{
  "n_head": 11,
  "positions": "rope",
  "init_std_qkv": 0.019,
  "init_std_o": 0.0,
  "init_std_up": 0.019,
  "optimizer": "ademamix",
  "beta1": 0.9,
  "lr_head": 0.0069,
  "warmup_steps": 208,
  "decay_shape": "linear",
  "batch_tokens": 131072,
  "seq_len": 1024,
  "doc_mask": true,
  "train_tokens": 1420000000
}
MLP neurons of a small language model. Each row is named by its layer, matrix (up: input weights) and neuron, and shows model dimensions 533-628. Each number is 128 + 24 x the weight over its row's rms, rounded and kept within 0 to 255.
A block is one neuron, or neurons of one layer that tend to fire together. After each block is what it responds to, as a language model described it from the Wikipedia text at the highest values.

L6.up372 [152  94 156 157 129 142 136 148 169 138 101  79 133 151 147 128 135 103 150 127 145 106 132 118 100 147 141  74 124 152  72  94 137 139 116 122 156 119 161 123 141 156 136 103 136 107 165 129 122 134 125  78 137 106 147 118 118 107 123 143 169  99 141 173 116 123  86 127 162 105 184 164 130 134 162 117 120 130 132 136 185 111 145 144 145 164 121 111 119 125  81 116 140  97 142 116]
L6.up1229 [166 100  99 147 169 143 144 154 164 104 122 132 114 145 103 125 108 146 120 100 119 119 141 107  85 125  96  83 115 142 106 153 101 146 134 166  89 147 131 145 103 115 115 117 139 103  95 122  63 125  93 131 120 128 137 115 155 179 180 143 132 119 137 150 176 146  98 173 115 113 136 136 160 123 102 120 150 126 131 141 138 135 120 113 108 100 156 132 129 162 133 127 127  87 119 106]
L6.up1520 [177 134 126  96 159 168 113 117 158 103 106 109  51 105 129  71 156 105 170 114 160 131  92 153 167 152 117  95 141  95 143 107 113 114 143 136 141 110 107  96 165 128 125 134 103 148 128 121 118 117 139 124 172 118 136 147 145 121 144 135 131 156 125 152 147 122  82 150 126 103 121 135 166 138 122 125 156 150  87 166 121 142 108 135  99 137  85 120 154  71 121 134  86 107 111 107]
L6.up2476 [173  89 169  92 111 150 156 128 138 123 135 146 114 158 136 107 150 163 156 122 167 131 142 100 168 158 153 146 123 118 105 134  48 174 133 101 132 118 155 152 132 144  94 121 159  86 127 159 147 144 105 158 140 141 105  90 115  99 132 129 144  93 125 112 109 120 132 123 102 145 100 154 159 107 158 149 159 138  67 141 127 111 101 131 105 168 125 139 134 168 105 139 100 100 182 109]
Sentence-final periods (often followed by paragraph breaks) and the leading pipe of a new table row, as in "terrorists." or "| 2021–".

L4.up2745 [134 131 176 101  73 130 107  96 170 103  80 142 145 122  85 116 178 145 149 141 115  91 117 115 107 172 120  95 121 141 118 121 117 127 141 140 116 117 141 115 184 132 111 108 104 116  95 155 108 119 140 138 140 139 142 120 121  97 138 133  89 171 171 128 133 148 155 114 134 153 115 143 115 143  96 112  76 135 103  97 130 112  97 183 137 149 113 179 158 113 122 107 108  79 121 113]
Tokens that close a paragraph, table row or infobox line, mostly a final period plus blank line, also table pipes and list line breaks.

L5.up720 [160 133 121 115 145 174 111 131 166 159 162 125  94 124 107 143 138 145 125 127 122  61 130 161 110  96 109  79 109 141 128 106 150  96 147 142 106 109 112 111 116 145 144  87 166 143 121 197 130 144 164 115 116 118 138 108 125 132 154 128 155 120 105 128 125 127 149 138 109 133 111 155 125 135  94  86 125 108 133  94 186 126 152 111 106 117 168 111 166 118 111 139  82 103 143 173]
L5.up1393 [122 121 126 143 120 159 109 145 157 132 152 131  82 158 105 116 164 147 137 113 120 103 115 134 130 133  78 134 112 125  63 138 105 132 155 174 102 139 138 129 181 103 154 128 108 117 134 164 116 170 100 133 112 167 110 134 114 139 160  78 161 160 145 114 151  93 156 134 150 162 173 115 132 153 106  92 137 108 127 126 116 119 125 155 176 122 130 129 105 140 118 133 112 176 127 139]
L5.up1754 [174 119  88 103 133 168  92 133 152 137 127 144 103 168 111 110 159 139 138  88 155  57  95 150  89 118 156 131  95 136 135 148 149 168 115 140  87 138 138 118 112 143 106 134  97 161 131  98 149 141 116 144 161 154 102 149 123 110 127 163 128 130 139 147 116  99  95 154 123 169  95 130 136 143 130 117 129 119 125 149 164 156 155 122 121 128 111 144 136 101 105 123 143  96  73 158]
L5.up1771 [128 146 141 153  99 146 137  91 159 132 160 109 153  93 144 136 146 114 100 145 172 125 148 157 128 150 129  89 117  94 115 137 137 125 162 148 140  90 129 179  93 149 144  96 147  72 134 170 114 140  95 152 145 154 102  92 175  86 115 168 146 155  95 110 133 104 122 110 130 140 175  88 141 109 139 163  91 135 113 118 173 139  96 153 101 112  87 128  94 149 100 134 134 152 151 159]
Periods ending a sentence or paragraph, often just before a == section heading ==, and the first piece of a surname after a first name (Shum·way, L·isle, Leg·arda).

L4.up2549 [130 137 105 115 120 129 135 137 185 114 109 163 108  94 106 150 119 144 102  90 129 110  91 107 101 107 121 122 145 139 111 153 105 110 153 122 178 152 147 151 141 108 148 117 162 134 129 143 136  93  96 173 115 105 121 119 119 163 161 130 147  91 105 108 105 113 117 103  69 171 123 128 131 127 119 120 172 102 125 145 188 132 131 134 127 135 136 149 150 140 164 180 109  90 138 141]
Periods closing a sentence or paragraph, often before a new == section heading; also mid-word pieces of foreign names in tables (Kou-o-Doumbé, Ak-to-be).

L5.up544 [171 164  91 124 110 159 111 119 149 133 114 141 144 145 109 121 100 149 143  95 159 114  76  92 161  77 134 102 151 170  87 123 123 173  85 179  89 103 132 157 118 108  91 144 108 180 127 174 132  98 142 110 139 106 127 152  85 120  97 113 154 112 163 121 132 105 121 135 114 107 113 177 151 122 154 119 151 167 111 143  50 151 152 149 164  90 118 117 126 109 139 117 160 162 132  77]
L5.up1029 [134 120 108 117 114 155 106 111 159  98 109 135 134  94 164 110 135  93 146 140 167 150 127 146 120 128 110 116 156 175 139 183 130  98 135 134 113 151 109 131 119 119  86 166 124 126 145 116 124  95 110  86 139  99 107 116 107 137 167 162 120 120 189 136 121 132 169 119 120  77 160 124 113 140 143 155 119 112  96 174 146 132 111 103 144 138 142 166 155  68 125 115 129 154 129 165]
L5.up1465 [128 124 115 129  91 156 109 109 125 147  61  52 131 114 147  83 138 140 109 112 126 112 109  82 108 146  89 143 173 140 126 122 107 113 104 115 138 158 125 133 142 100 106  85 127 109 100 109 140 127 119 103 135 123 131 119 130 135 116 135 114 155 150 122 120 140 138 100 133  90 169 197 134 108 162 127 128 118  92 119 142 134 129 124 104 163 134 140 100 142 140 114 121 108 162 129]
L5.up2649 [162 119 117 162 150 143 120 118 137 121 127 106 143 104 138 107 134 134 125  83 139 154 103 115 153 122  86 128 125 126 109 123 141 117  86 121 163 119 107 158  83 134  77 128 102 128 120 120 176 153 129 107 166 172  96 134 139 128 122 125  89 164 130 161  74 121 151 117 146 116 135 161 185 114 139 114 161 130 120 121  94 137 175 137 149 126 130 123 112  83 161 114 113 153 118 132]
Forms of "be" and "as" right after a subject or "to", just before a description, e.g. "the models are", "described it as", "to be".

L4.up2262 [142 146 134 110 139 166 129 140 128 133  99  81 122 110 125 122 124 159 136  97 131 124  98 157 105  99 105 116 165 151 131 156 142  97 107 159  99 158 125 158 101 104 113 154  93 180  93 196 105  83 138 111 130 129 129 111 138  87 159 154 104 119 133 133 122 141 100 110 122 148 117 121 153 142 139 106 165 144 119 136 110 124 158 120 110 103 147 164 111 105  91 140 117 130 139 106]
Fires on the word right after an auxiliary or copula like was, is, were, can, such as then, always, only, not, be.

L6.up356 [ 97 112 108 124 139 143 114  67 131 131 123 105  93 120 148 144 162  88 119 105 144 135 109 119 137 127 146 101 102 150 119 106 137 165 115 110  86 161 124 135 130 112 143 139 106 112 137 160 121 174 180 110 119 150 102  92 146 103 156 101  85 112 111  90 125 181 140  99 102 110 105 106 116 131 103 163 112 104 116  87 161 133 104 132 165 131 129 148 134 137 124 111 123 169 130 102]
L6.up817 [151 115 104 132 122 124  99 120 135 111 129 119  90 125 166 107 110 130 104 144 150 103  85 122 163 127 142 143 121 160 159 122 106  93 158 129 104 181 134 131 179 117 129 101 141 143 115  99  83 168 138 102 101 160 160 123 137 132 111 118  86 124 112  80 140 134 163 127  76 121 145 111 131 148 112 149 122 114 120 152 163 134 123 119 167 105 136 153 160 118 168 129 116 175  94 122]
L6.up908 [140 143  85 103  82 152 146 103 103 103  93  90 132 157 139  84 137 167 149 130 118 116 104 129 131 101 143 114 149 162 155 129  65  98 121 129  91 149 146 162 170 103 100 105 167 121  86 113  97 167  85 106  83 113 133 149 132 125 115 140  94 140 144 121 148 121 138 151  95 103 175 171 109 156 138 130 152 126 105  90 144 133 139 149 159 118 107 167 197 125 126 121 116 103 116 116]
L6.up2160 [120 117 135 111 122  98 138 122 124 165 108 122 152 137 137 104 107 133 142  94 173 143  95 123  94  76 143  98 108 177  98 118 117 151  91 124 132 107 117 164 124 134 152 148 132 147 162 168 137 116 179 171  91  99 160 114 122 127 110 140 125 104 117 135 122 136 165 181 129 123 129 127 132 120 125 178 179 152 125  97 138 138 152 159 119 126 124 110 111 124 134 112  89 165 126  84]
Forms of be (was, is, were, being, be) right after a subject, often after "and", "it", or "who", as in "it was surrounded", "and were selling".